config.yaml
intermediate_size: 1280
vocab_size: 8192
norm_place: "pre"
lr_mult_qkv: 0.4
lr_head: 0.00489
warmup_steps: 200
decay_fraction: 1.0
train_tokens: 428900000
max_steps: 6545
MLP neurons of a small language model. Each row is named by its layer, matrix (down: output weights) and neuron, and shows model dimensions 128-255. Each number is 500 + 25 x the weight over its row's rms, rounded and kept within 0 to 999. Numbers have three digits each.
After each neuron's rows, "fires before" lists the tokens most often just after its 100 highest values on Wikipedia text that the model never trained on. A number after a token or word is its count.

L6.down456:498491480540520496471499513476510505478492485533526497514525487482514501525542467474482464487535538510497483485523548522547510503489501524525469504487484485515472497514499449495494471471527462550440475462506503499541486482458499481462531485518494495502474517530493524470482558458503487522469527472542488502494539482516488520468494538492461480535501488525531506519527470505527507485515
fires before: "\n" 42, "3" 32, "4" 11, "2" 7

L7.down1121:523521470555515505482503498436488520483490505487519528527529501521490544507518526516518481497479494545462516524541488486494527525546534456495526510502452491497522483472465502472471453434490491517502528432519461491519478557500525518476481515481527464489513458488476515510479476488500511549508509516500500525495474509534474532523485500469481505466524529500494452505500514498512522486494
fires before: "," 40, "ing" 10, " the" 7, " to" 5, " " 4

L6.down969:491494533477544513509545492526522485498507512565518496519515490443497500506492506493450507454514484515555523534480506461557456533484479512503467485463521468517458530495511461512465494501469485511427511504513509480521517540520545523484476478483498528520505468511526520525496477476495511483476535506489520507496554457467473521462504524510468504503498494503488518549491520529505514515503
fires before: "1" 55, "0" 18, "2" 8, "6" 4, "3" 4

L11.down1155:488462507491499499434514469507488521480493497552516472532498507491488510470487494493466500523476492490533486486499486502566507533489547505437484510464521487488519488528478477486486507468522488544439489515537494456526491514457464519507510530489467497527521521469509495499495506483452540477523490486504513440511526467443519485492506473468489482529501497505506503512498541460479516488460
fires before: "3" 51, "2" 39, "4" 4

L7.down32:487532526550548504489497479500432451488522521487497485482477456497523524513537445488472498541519516512522484522516503542507517513505436505535472498488489493471483477492486500544474474485486502543487509522506500525511495522497542512493554529444497495527489484498476510500513529516571495470509503459513486496533452513484502444530507523513509495465494485463495482537473471476501498462474
fires before: "\n" 71

L7.down81:472446523469535558471534491489489501499465484490510447550499505493547504512521516533495500498501482502510493500529514476487474508493479518442482525478501504495502527517503505483438497520487497536476541518476485510527481543533507483537455504535511483496440461520481458493501460478506503494471480526498497457482532456480495523497474496533501510492496512509515515488553437505480495535487
fires before: "2" 42, "1" 31, "4" 9, "3" 9, "0" 4

L11.down202:499513512502479502475505490513517462494531517538472483494485483483507522524531526493505466500481489485467477477511469544497538475494435520509524486498520516530492528484494555525527521471510482488540524470469510521500536489471479479489493487539427543447496444487501488485511531521502474480511517516511482536525486508484519509469518530535508497540523492490538516498498493510504473498490
fires before: "0" 16, "5" 15, "2" 13, "1" 10, "8" 9

L9.down1271:465524473515485465465543473521486485491476471524516490507545500501493542472478517550459515500524485480466455510428490508545480538507543481515576486521493549527509551500532494547475472507527531535500512509513517505505468445545472526487500489489514481541481482477486504468459522505483484481492544518471495525516516504491500500497523492502498480502469523467492494522517479509517498491458
fires before: "0" 78, "2" 12, "1" 9

L2.down694:469478487479475580517487497528505474535510485499495514462445503495509493509488516483470478489529521486476487514536501494490467495488559490493510493531506512499501516513501498466459502486498508499550525515506522458469521488472519491510473535497475487471497497522439482510494474519492508552476525564508511497525510532539529510463468489509496485487454535468522484552484462513473493521541
fires before: " " 46, "0" 6, "8" 4, "6" 4

L2.down1245:483503512517460517508523499507528460510499473517464544484515522484461444503535436470502451469465500537485580508512527501503476490512512476444502512478524481538538449548468493476544474536510494459524505465483482444497516534476521485508520453555491510494485485517497466455505528473510538515514526508511483519487521509532476458519478511500511508458516501496506497496514538497517526475542
fires before: "\n" 100

L9.down62:528451528485498496482519529534547468517493520491504490535490505513474495478508495517481472468507527548516461510511521445485493547479507485527500500482515500494503493485518535505486499519524527523463500493459525499549513515499510482499481473505488518505514453501482496455481490533536499513500543486498511522517533469496476495459505481484537485471497502484444527486506480479541499514481
fires before: "s" 40, " of" 10, "." 5, " was" 5, " to" 4

L6.down320:461535480481520483506511509530516499498521475502492473520500554509500485484508506473505486550505454503525507505478459516487509496496460506528459478519505485459510487478512493482490502474524507499505479478495488496516484500452520492481550533522529451467484506512448510505476481531484507499458523493447477499513484511485545469497509460538525517510468487488479494483507479539557528500469
fires before: "0" 41, "1" 15, "2" 8, "4" 6, "3" 4, "5" 4

L9.down388:509505503463488462470538457508478482499499536523533464464523516542474497497513487526457483483477534483488507522498483487501504517507495487486500478502504480483497504539520550538527484522521489563417505511501496469488496463518456455477488472487534533511486461503495477501508527478500481530497576463503505491507520524514535528485565488529503514494496461513480516476493484508457486491476
fires before: "\n" 85

L10.down1171:495496500536484509492484498488509512536511509522502523493499471523512456496459499536484502494499513506463473554542494478527521469504498520474477504469529531509518498437522483510521485483522530475467534453469483530507546499480500563501489526519487459493511526493513467529507532531522484467483509500459502547549477446485510528487487502477499497504477431459470517485485483474545476485512
fires before: "s" 71, "." 15

L10.down18:501494520532494483524498501460561509492500530497467532475516478485522487475505508509553492488481538486464498504458504495538505555470465489510518493528510482441506539506537526509497507525503476555522493488455516517527486505478524512538520504498526509505486513505495520551471513506465493528471460501486497457518516503496559523448473515478452498480521483461467529527557474509476472497498
fires before: "3" 25, "2" 18, "|" 13, " " 4

L9.down249:471466527522475485486508479477469514462521455529484480479494492542519467471483515501523494530530482517515519475463500546502457494488532465500530513481521553483486522501498497517483527515514485497493485465447535494477545504540500511494489497460482473534478480476487512472503491463524505474503451494498514490511442534482484518517466508509472517541531507538535509548533457529495502507526
fires before: "4" 31, "1" 18, "3" 5, " " 4

L10.down809:501487507485508511464507502514498481492475501485494479478498468508500513493523520488466504493495513551514506461511471491507473521499499488482509501546498496485479542541514495530461517502508475476475500528453441534482486521484479499475479508475490467506477556476506519501483482495497504510533450474502464469548484522498514512490481475493530533513501507491488520504511471516531495513485
fires before: "==" 30, "In" 10, "===" 7, "The" 7, "He" 5

L2.down581:516514480522464533530534498534505484480517437509552507453508515503484535507534538499459514511520483523505513509454433552488477514476473533513511509524507506519514516514507489478476453496502476482506472447546501510521523522505559506458505461531540484444483451478509535505520516522483498506530497491499523514493512524466528542432508487518493561496512529471502519488514496466512494509492
fires before: "2" 20, "5" 18, "4" 13, "6" 12, "8" 12, "3" 9

L7.down1268:523504510486497506483485471533511510500490505490499499495483469497512466542474501514465498505471485473484526467495514536508522524482483493521524530495499548552465528552488489507517536479493522496503496505520497475471486510529478489514562521472456530456513481501529498522510501525491510475526521493487520516497520532499494476474464482480514492476509476494512534532532508509522563497457
fires before: "1" 32, "0" 32, "2" 31

L9.down843:496476511487510453488507541482466493478486482475514545511539496520553508506551519450505443489518534490543490502469475508528457490498487491495511512498518525507487515534520496515511502479500477503469486501475475507477511468528488532453468498450538511455465538539505480511507508461535482527490506516490491511527489507478512445519510498493506532496517497512504506490515543532480473478480
fires before: " |" 91, ";" 5

L10.down191:490509481498425479494481508477525471538490481488482491519506539487499538504473500497501514483500514492502469468539499527479521534502583527507527475505489522489482496439468532509476477576487436480479483506504504505487472522516479460511438559518547454574488491514522503483525535489483513485496524515471542506520492467471484548483490450508506505472447518482519496501523505483489476485493
fires before: "9" 82, "1" 6

L11.down145:499535481495483532490505483510473502527540455536499516501515557562466461486484485533497508481513507509485503513493541500534537496499443459513488466486490542466484495437488496472524470475529491504495493520502512483480498521504501502504493505491510470463502494534499546520430503493515515512455497456503480480496494469554514548503503524493526520515485516507508520488495488511526521484517
fires before: "1" 51, "2" 10, "9" 6

L6.down473:489460508510485496498538498516539516499455430511507529488506507496499468483483516483476496503479505524501475497520513443508511483520501491498526539475499565537460512529496502509464497515488522486518526513463510515468590508491466503541497455492456531556509477490515491507537543503500494501519522521460442561452442548484488484498428513491493510502504542499509516505520439492480457499502
fires before: "4" 33, "5" 13, " |" 10, "6" 8, "3" 5

L7.down192:499472509435487537507495529478522505478507560576492528524509495507512437506488544480533446459457491487587490526525509523466527485476482514496500493479524457484453499528494510518492467521477466506494463521503514506495487475505517488512538471531456463527507491511493489514490537519523481481517498509532553488538554510494469477480481478515510460500461540488518503484516496517484517549498
fires before: "9" 36, "8" 10, "2" 7, "3" 7, "7" 7

L11.down593:499526523512562488483501497506485503496461489469508518528525526474523509518518514497463467496491495509551513490526507492489516548489477495461461534526511508533455530509503496496468510474519449502486496522506492490519447496472539503477557525505488538444502460519464489479480520483489510507484524515504467489508521519458467459511505493503519488466480543516489461516509519480535510505539
fires before: "0" 23, "1" 17, "2" 13, "3" 11, "5" 5

L10.down444:450501506512492501489524504517514543469505491515504490539522519508499500528488494479522479502487486512507496477495447513523511475518517431543508467507487511535459530473521563510490481526513516528490526492508487516513504569484519505523521489537445497514497475506469481472502526486481499513511511455518508500510487523551548495516508498498507540503473482486521511490477559526517478528531
fires before: "1" 78, "6" 7, " " 4

L10.down650:484492434533506538502477513507519523499495436456494460451504468557540504489508505485492523524505480508471521486508456497469514469509493530467523458526480516532484495500480499480515516486468515513498477491477494495480492478459492523507504506539548483453509535454486479479488499497501535501498498498513516500498471485530465480479444508520504510472474489507523571466441496496506524501534
fires before: "," 82

L9.down476:471452491534515555482549499495490483506510506514526503519512484486530496529440457507457517476501533483472496481525490519499471465471524510518487493527510496467487487505514463512508515531504522493470516446530505490527507488475504488484543499484519501531486485475492514532520556514549512488529532485497542521484462481509482463517462512558498494519473509546455494470497440504558498475484
fires before: "s" 74, " in" 7

L10.down826:456511461505515473513498486508483501512533477502482486497458489486457509537513522493488547489443530503557518501506483525514514498485526447509456480520464476530529513540490509499539486501528520532530501538494493471483517494507521515509519502518527491490502499499473488524551516525488505538543503492440539485496538485490510489482459535486528516522504474490466480481461478522476496501538
fires before: "5" 61, "6" 21, "7" 4

L6.down408:504546465502489493506489500490481434505473517517491502519531471463515530516519531488504509492486549468453484517511459526517521461541502480539509482428507502481474446535515484518497497510482506515491458503475462523539497491528481519494508476503489503519544511508477507490457477489504470467543460457469541469564494483476491550505522496500480496520513511512462523521506472527470490474503
fires before: " " 39, "\n" 24

L7.down756:464517515498494497478532457499508469506511505512476454515492486447484510517562498505448471524512480492496479538552541457505460523535479486501497481520516491524491496494509490488499483496527496515527529498498509487502441527473506514470520495524477574488491482480456510534481520503513479503474499546499491489478475509496508554471492469474473504509486547473503483453480486513476505456472
fires before: " " 53, "3" 5, "|---|---|" 4, "2" 4

L11.down119:484458466482504449497503537465521505487554504529526507483489487503449501501497484532480466478540487500521524509538476492530477500505495537558466483532497484529449516482501480491509507511511498517497505483496516504521513513521466522517502467523519481482511468519534519440525512513487460523481515482503485471507516484493510486436452481495478502551480503507511526516507522508510498463509
fires before: "0" 16, "2" 15, "3" 11, "5" 9, "1" 8, "4" 6

L9.down791:511478472543452489507473480559494514506535513495506536480491513495509489441450504541513501470532531465484494491508442503480480514470489523497539482536522517464493450460514511491524521492494511522468533513497531530528468515509452523504486531535524501540520489520560493476491513511527468498461461535472481523520513480496465499470514545491556512520488515495525519483502500527499536499477
fires before: " " 44, " the" 5, "1" 5, " his" 4, " November" 4

L11.down1141:494521528526498501513528503486471467529533519474503542483455499475483513507533532470481521526489509532547484463512488488519506475485480509468505469489482464473524506471513503470490495419480547481478525499491541517493473455520488524477467481484505457503481527453532511465459482533533489485536498485489517484553526528517511521504498493504538501551553523484472501485488489504474526516517
fires before: "==" 25, "In" 8, "===" 7, "The" 6, "B" 5

L7.down186:500525495468506485504523456500515526489524481470524537447501486496477496511496497478504504496465461518504548510491516518508500506498512521498462511531497509534503540502503541502483546458503501497506499456462534487518530498523489452518521488516530501495495506487546510508518486541490450483532458537523488491468482521482485491501490534527508485524504470448454468441513531511502519486506
fires before: "s" 34, "9" 9, "8" 6, "7" 4

L2.down1209:498448484516525514515512524489543518492482505499505448535528502572470526464467521485529517474503516503508501485500502489474478498497500494499506495491483467468511502497545464520459530507491529501452500501490498486471443478501474497487477535535526489486528512481510476476486511522523578511511527470488509452478496520514502507453471458485491515463477492529478507472521515525523542468473
fires before: "0" 49, "%" 10, "7" 6, "2" 5, "9" 5

L2.down94:508526503501500515494527515493523515518532485478467500482465522481497472488528494554511487436522457490481496455505487482511504471476487521479512549471473468547529462542519531481491512492511495507488486503536458480478506487481477524473526532521504501512492503561513482531503522494500498517482496504485517513594493539503542502506484537514499509481472502513504498501518508489502552446492
fires before: "|" 41, "-" 16, "\n" 16, " " 8

L7.down960:472445504509526464499525486495524502469521461459511493537502494548478470465490487496487457491583492496489532501503504532531527492460509484502506475477530559512479545488465531496454508479455488476533517484518504465483502526494487483469499513514513488483455513475485517454527461508480542487521542465500459545501488469525504447524497445484482512529491475514488478525478478537494510532507
fires before: "2" 53, "1" 13, "9" 8, " |" 5

L7.down646:457487505501526583543498480489448497517487525543492482508467455492514495576483510531512539540503474519522524517515522492483484535511505510486448490534488445485486524494484473561491486507472485493465477498519523511499487449487479487503479535528533500508466486489536473504508473459520470512467443507526474537516491505491479471530530501476485510481482483482503494522469454507487490496479
fires before: "0" 38, " |" 30, "1" 9, "2" 5, "5" 4, "3" 4

L7.down394:489549506473469557492476486544542474513506488487473476476476513516491527515471493509496492508497509499461463473531484512493473489502536489508480519532486546516530493510479505494521462465484492510509495487484453461506489511523489514502542509497556520477505508542544528506445490550520480479529442516490508491499455499483478513488505515523507507534520485480486499489516545489510508484478
fires before: "s" 93

L6.down11:513486515498509487558521481506568526490509486467464494509501440550494485499541498499446514504488496496513489493452556471473519438501461510497498462474514504542490539517511526506499452476510485497474509537481456514465490497508545514518496552533489458465515510479488507520545465522488508485509520481520502492519476523493546509513539493500533496510497484512521476537461505533509491512540
fires before: "\n" 37, "---|---|---|---|" 10, "ia" 5, "iv" 4

L7.down1215:497534494502488486471484471493500464485502515481503512450523507449513489509504518515476521476525529486499507481497484502470543495494461513458494471474502550501512540526507495460491480530564533503473460497496457521519481483484497496479568451530486540480518502468445497515492560518499475460514518446504493473557497474471494462519515540507524505534522485539482490490504476495507482499514
fires before: "9" 41, "8" 30, "2" 11, "5" 5

L9.down1024:493505513503489476466494481480544425486499486497474475529513536483486517525512526527456520500494535526510545541467518492526512541531481474525501473498523483491492510506511534480470503510524483521475464503516519508514543518536487506537482492493533498516552480469491495515490504501532488521518437516500478549502478530477514474442536570468517503515528490507494545484482477492488480497480
fires before: "s" 52

L11.down17:531479516477481500484513466492518481542485478481495509498448511499502519539535540506471478508493539543514515473474490499498506485556497459467487534517461463477473516502519477534465530472491482511487494516444489502506501516512472473503439533473502432533475524481526496489506486475511485519488503496503507473519466527482530515484488477505530530512529554533477469466423515526495519514464
fires before: "==" 30, "In" 11, "The" 8, "===" 6, "He" 5, "B" 4

L2.down888:495442516540501504558510506493523517494488494456506520532522501547500483503493495470488455480518483472515498459486523513493511469489473536522478490490474545476459526460483521478529476528474496461526484472522549486462545486493507529481539518549491467474504481492454536519493504525470537521493518502473516548485492484501496493498504511537489511466445503516519500503482458478526523507486
fires before: "1" 42, "2" 36, "0" 21

L9.down898:494543495431504461532498488503510482485517482557468493526513492499457433455474501518517529481524461504534514489534525500491521521508509457560504499509483526483467528453493519506486491477483494495475547487529494507502458521472511537503501524545476506461526519528467481470484465492534480508505494425490519517516538504549491537482518518505521475473468488487489517515473525478523539522479
fires before: "1" 79, "2" 13, "9" 4

L9.down481:519485479576525478506495514537495469469466476481528476433483553515490473516492491501537505517485511525527487495450482498503506460529497454508501496512507471488510492510518490484524476487488538507491502493507516500490492488458468528484553515462500454473500510498533513530512506511507494491520483511551484491504485494461501470500493548500505505466517508517488499502506505472556546520524
fires before: "," 59

L11.down32:521544460492519485496509477501472480508477510512533467515479490480490527513488486516465480495490512545521536512474498480483486496519540530532499462493501475484519530511489501540476473502487537506506511466519516458511509492523498495502543492487455504540471502498494489492475497506498491536546482505510491505463452512514442512491483485483513510515459495489510480489494532488557486495513
fires before: "s" 55

L7.down399:474478462524456516525474503526482502505496467493523536479487471533501484488529485492473503516456521497500525511489488483512503477515557492517483483508496460492473486509494481491503467534530554548466490494533523483473517555456446480519436489513469474477501502471485448517527548494516494482483495501508493544522517546463515489482474504487486470486577539500484499547527527450506503510496
fires before: "\n" 99

L11.down352:526508478478486544514495516523520488446469517501513519448470469500502504515505509537463528511518490503478491499502514489457498465497539513506506511479517470524516443493539443523565479539513508500492488517507502533491499495493499514506526526469491459503473507506506455494488495483514481463453493491533529549463489486483456484521487506467516474524481533486455443503511545498525557484506
fires before: "." 30, " (" 30, " |" 9, "," 5

L11.down519:460468516505480475505520494472503485481498499560518483565524481536484521488453552479562490544501544474504489492475523526516484479516498477507555442487467536508521541508491519504483520528524486526500503504544516477503478494538462472512489491486508511509507487494474505448492469486462512504457481461534490521500502517492483537498507480455521543482507505546498509473480488457494506507473
fires before: "." 26, "1" 19, "0" 18, "3" 9, "2" 6, "5" 5

L6.down1006:503499540493532499514547458514472467554570527517489501498534475487490492505526511464530500526475469456510514477516478531489517512495516496489480481498507512491517460506481503539547492507527525477487451513489542532489501469471506552519519488541481461458520495519484473485508559517470512504528494501533501493491527534473505484497472466521503464440470498501501441456525526533447498471479
fires before: "0" 64, "9" 18, "8" 5, "2" 5, "1" 4

L2.down547:510472507486544485495510494524488483527504538513490478526476495497500439442509537496494480462527516501525492464455528426457499506452505463495494525514474508460528492528545513483457501535481545504525482503515510486497506505550489500549486459479479508574466469478506567473524463479496465514475480489520494504518477532542509488502478499526498492487490507516492523526486509484478516466514
fires before: " " 45, " he" 8

L2.down897:460535477462525449493501504469520528507455503527492489560499483545513488517531500438469499481490500502497492494498535548515516540542480488506503480511499513502466528496493487512523535502492487496514528527556502525454511527519512480504504486501511509499495521478484520538500476511511465466511491518499553494486511504471508512507493541459428483451474484507527520473467511494504474487475
fires before: "0" 50, " |" 12, "^{" 7, "," 4

L9.down1233:504498509542466486472509514482515488469498533496500462500510466521472512510441466515478519555519511546495455542455508515531502429512545489464522473452502486513508508523535520485467505550501445488483473495540505514488476508522496522527476483504494489497454477500501510450505472497501466512507535448511496505453505557480483516484514494488520485509503508530478462467529508506527478523543
fires before: "3" 50, "4" 11, "2" 8

L10.down721:458451532559491456490493530484516514504546518510507532474451513516472482502479547547492509558543467545505508486520474502487515518492518559490519485477479564508484515517470444492503479477513459467496504514479466509528523503487498523488469492519500491477500498492508444498497503513499456525512477524497469517512483521476507487484507501442506523539481503510498482514464498496491499518498
fires before: " " 48, "d" 5, " the" 4

L11.down679:484478513515467510519482469518532512457500479535521512467527467534497488516532501511482515531527494482488457514513488531506481466513485500474507494517535512512515500503537492516488485495469454516548509492497503542517495541496500521505505514473484507450475507470478511524479491488492578503526480524546512549502500502438526510519505527526474495503483507458518521501448564464519516465452
fires before: " (" 69, " |" 28

L2.down1220:519496506467502509504500481467489516496476516557468473531481512511506508517481476500508491449514500547495517478474485551513485495480514473498491482516493479506506525525442442534533529491540479484485500465465496485517519541511515462504520516528535523515461527516489470493454510501485526536493514504473491514499496541521494511480484492543510468481511502466409532514491457511538481507494
fires before: " " 67, "S" 7

L6.down674:506516492505493493528500457527501509502534492512498514498478478531499506504525497463493507512519484499465491507467468508469487460479468524486514522469509496522507504476533510479481500521465538516455466517556483526486501489522467469477463496514493461482509463521526479547512483533510505497526508468493531517496446529490490488547508515495547540455430473557452451501490451482548494490500
fires before: "s" 51, " " 7, " |" 7, " National" 5, "." 4

L6.down280:516502505451533490494510474503520531487494499494481466466472482497559497487476508463460502527517521483503453502503535479478477551523502519508473535492493549506497498501503546531468547537486504527482466547521494504498505466521484483513506477498499532498550471525497497487466514514482498525493504478502536502497503485490514439549496491481505479492513484510485497493484479529541519493474
fires before: "0" 89

L2.down773:527466469478529483484501491521492515438505466514516507462542502468481545472508498486500524515492481485488480468497538535453511495494528510450498489504505521498531448490522567519504521541518545461533502473509510490518483474503439484492492464485525441477468538524511480497453525516492523521483488518526453534508507505456530481501498505493540524482507444555495470515511469499529522447488
fires before: "1" 22, "2" 22, "0" 13, "8" 8, "5" 5, "3" 5

L7.down351:480530455558535524505431484445513484487528506551526489495506480492467523480503496520484488462505542542512524529496478533523499442520497464493498479483513468472485478521467491523478460549522492520466495498523493542491481502503498518531520483499551486495478515518463508531518504520531519525534476450479503510539456495473515492502480505528551494476547543495513484512524517513521513502571
fires before: "\n" 97

L10.down197:506542509477501496503506483521500463509509491502525542534530501444484497496473527466521521515534525494514545481476499552482495514473537492458488492467475524544478525515548525499532541496515497514487514484543536485472497530516476489498509493507499497558530459577446439518477516513495508484495480515511536528539471483510482506459516494493480537472463486491542523516487549545513489501482
fires before: "1" 89, "2" 5

L7.down907:517509485520492508477515514491484478500482486493476464470510436522493588478493507524491489541530530495499505477502523509487487500490507543458518475487468515522524506484515524518527487502508464524436493493521466501476485501542486503507485491505497496530521500501497540497514500506466508509474504492499471536475455493465481533509531524509527499487489517472517469506504560498495520465493
fires before: "1" 34, "2" 28, " the" 11, " " 4

L2.down1021:471494492522487527458478502538474523523482488442506483547518504531471480538492503497531516513500520482476497480509534445501498506544484542537495530546484508456510535495524504527496528480495484470501506500524523516505502488523483503517505503474537470481470474516516488536460499549518490471483504515504489530479508505465477529464456501516511534505511481459483493482500506510480452466515
fires before: "s" 69, "t" 7

L6.down547:516489494463569479494441474512471503540513478514489511529517536478476487532504502451504489530488494445566483532499532496537494476538499497524463494508505533482474497518514511492476502508459528532521472550494486513493509433495518500519510523505514494505467479491549499485509500553510490494515494520464470524502503484506518472522466502458516494532462461455495494503553502502521470447511
fires before: "0" 76, "," 6

L7.down460:487473523461461532485514504534513567517469543543515519487478531505464519493475462494482523457501476534498524476486503488507477487543483486495498515473495460540487516495492491512484549486463477492445534470525521495504496492557491458517526515467497492486512491515485471501487524510467504514525492475538504530493475473538536516487507508512587512484484487468498502468506493504497523501565
fires before: " " 40, "3" 8, "," 8, "2" 7, "4" 5

L10.down630:494496495486484517495526554555506451505498522512537478486516519491503538515496476499485483541519489526478462513507471458545536501495472535499521479473477443493521503462517511521473484470540493475493475487525473455500506477506500507501526528517520528454482509442539553547465492479497519509486462507462507493480535499509496463505528504505491529522516482475471465486480483501538504519448
fires before: "2" 71, "3" 15

L2.down267:515461491537524527506526471490514536531516520494510548484508485515506506492552502522502503491479489494513558478472472501524496496476490488512483507514479522485534483509533520444505533464515499539467503519455473539527498513490517503505486538485502483483548479507442481454455492512479506456501495479496500501492460503491552539517479495487474463486498482506496512474513523495475536515503
fires before: "|" 20, "2" 12, " to" 10, "^" 8, "d" 6, "})" 5

L11.down265:544528551472533488481513451520473533507505497498465491498558497500490525501536508509500511504536456512489491446502462522478463515543486513512487500490451472527486497512514470487526471495502465480543531483501510501486526527545517523515488490514490528545508502529496488474511512505519520540460506473482518492532505548470493458454507514503480493498501487502498486527508504481501503486466
fires before: " " 46, " (" 13, " |" 4

L2.down1239:490496516545482534459477514502515522520496507481534506508514530458483513511487511497491508535491510467516515495490507459473452523523500502517508506473500483490505511520488495482516521459533498538506499524501509451512503533506507504477507532502481512462483498459507488518520517507497509488466489520514473502552490479539506502456510517495540447528442475504525519516487494457526490494524
fires before: " " 37, "1" 15, "0" 10, " (" 4, "2" 4, "4" 4

L9.down809:509507481481504449534514515490511454484492534456506527502513523542520462497512522495495539531488477499450504508479483459513512472492516505512520550481481535528473487510484523494519497542525436485511479520496541493478484497482499506525517514457510477505497490486521510485522492487476476493496493517443522546549486521471507507508499541473495471458475518512498552499530501506511506455446
fires before: "0" 38, "," 16, "5" 4, " million" 4, " years" 4

L11.down157:474503503469513503501532493493525517486488483524450497507510492521461520485505536492523514490484514539556525471531523490457528511465499530509475494451505503480520532539519532518497542536463513546526508459534535469487514498488486469532520473514551492408480457506505483536522486506485486477511501491489473503471576516525505505485443483508511519514487506496531488468511495567493503463486
fires before: "1" 18, "4" 11, "3" 11, "5" 10, "2" 10, "6" 10

L11.down181:512496520517500501493419471525488441471504468511478487490487485523508476484463492456498462466514512498520519508468475496526492492529491488512522473525505489493504557466491461497497514478480538547489496501460487473498540531521478476478471516473469476505509545468503504467468510514515530515490529472487496543439522497519490510509522488510544541514485466537480489519526459492461496491529
fires before: "9" 63, "5" 10, " |" 5, "8" 4

L9.down1088:534484520502496475516480487491488503516488548496533540481534469548499501515477550499527517429523445490481483453520450555526485485522465483492507523482513519522487512501543489512515505511484532515533515463501493515521529514502506534518505556491492507506540484474473521513481486538473517498509512502485525494483555506485501476487482488487517505521497514540468502492472488557534519513480
fires before: "." 33, "″" 21, " |" 13, "'" 12

L11.down1008:513505496478484524544522534453531469453482517496469474472485509464501526508450499481505527427516483503500522480490463498503458483450506490470467458493532484505514468494523518524431523520466486532526524527490496466463475460487504481468468530474484537521524482455549453485501455514515496526497514500546471445493502512470481526513510514465531509488482542545476528493523513522515508500483
fires before: "==" 23, "===" 9, "In" 8, "The" 6, "port" 5

L7.down296:487499518491455462506481507506503502544475507516469459524523494481549469460497548467476512484508559508500493420497514525538460481484466478483502563503541481523488516533523495510521495506528503511508465497501528499478479528489483518481444535477514506480467494509490550490483516519492494488487511452490492532505470487519490480520468536526521483489506518436502499499469498473485509511518
fires before: "1" 80, " " 9, " |" 4

L11.down170:506492525478489534495476491528501483494474549526464505496491464501509489495475487484484538499470489532474489517511494475511502523509511480508494535515502486518482531518538482501531467509483513542474471513494501509536525484461561518491467517509435546484513491497462531466507490502500538555548502489528494448428488490519508463505480524485504492482524486496553542481513498513539544509510
fires before: "." 30, " |" 24, " II" 5, "s" 4, "," 4

L10.down867:504539473526487495504493488521506452492480508490495519525523507456504488482515455500533544472518500486508512485502515447507465526466506490523514469474499482525497551468507514452478516496454458503491514526475502551503514496493481478521466483536495533509459502484482508512434512503510495483527528497492528479493478471517465510505489518486501517487483497538545501530440528520528484527527
fires before: "1" 76, " " 9

L11.down88:503491538506498513511523479470498505518527490500532485510510516506473513472494523501457521523515477504524466467520448493529503542551519481529478487509509499513500499527477549522540485503483445505490498480494487508477510475488500487494444433481473521459528497490492488518472434508501504513458514467519492471498502485472513522510508487528530515511491529531457490456511522510517535493508
fires before: "-" 71, "\n" 11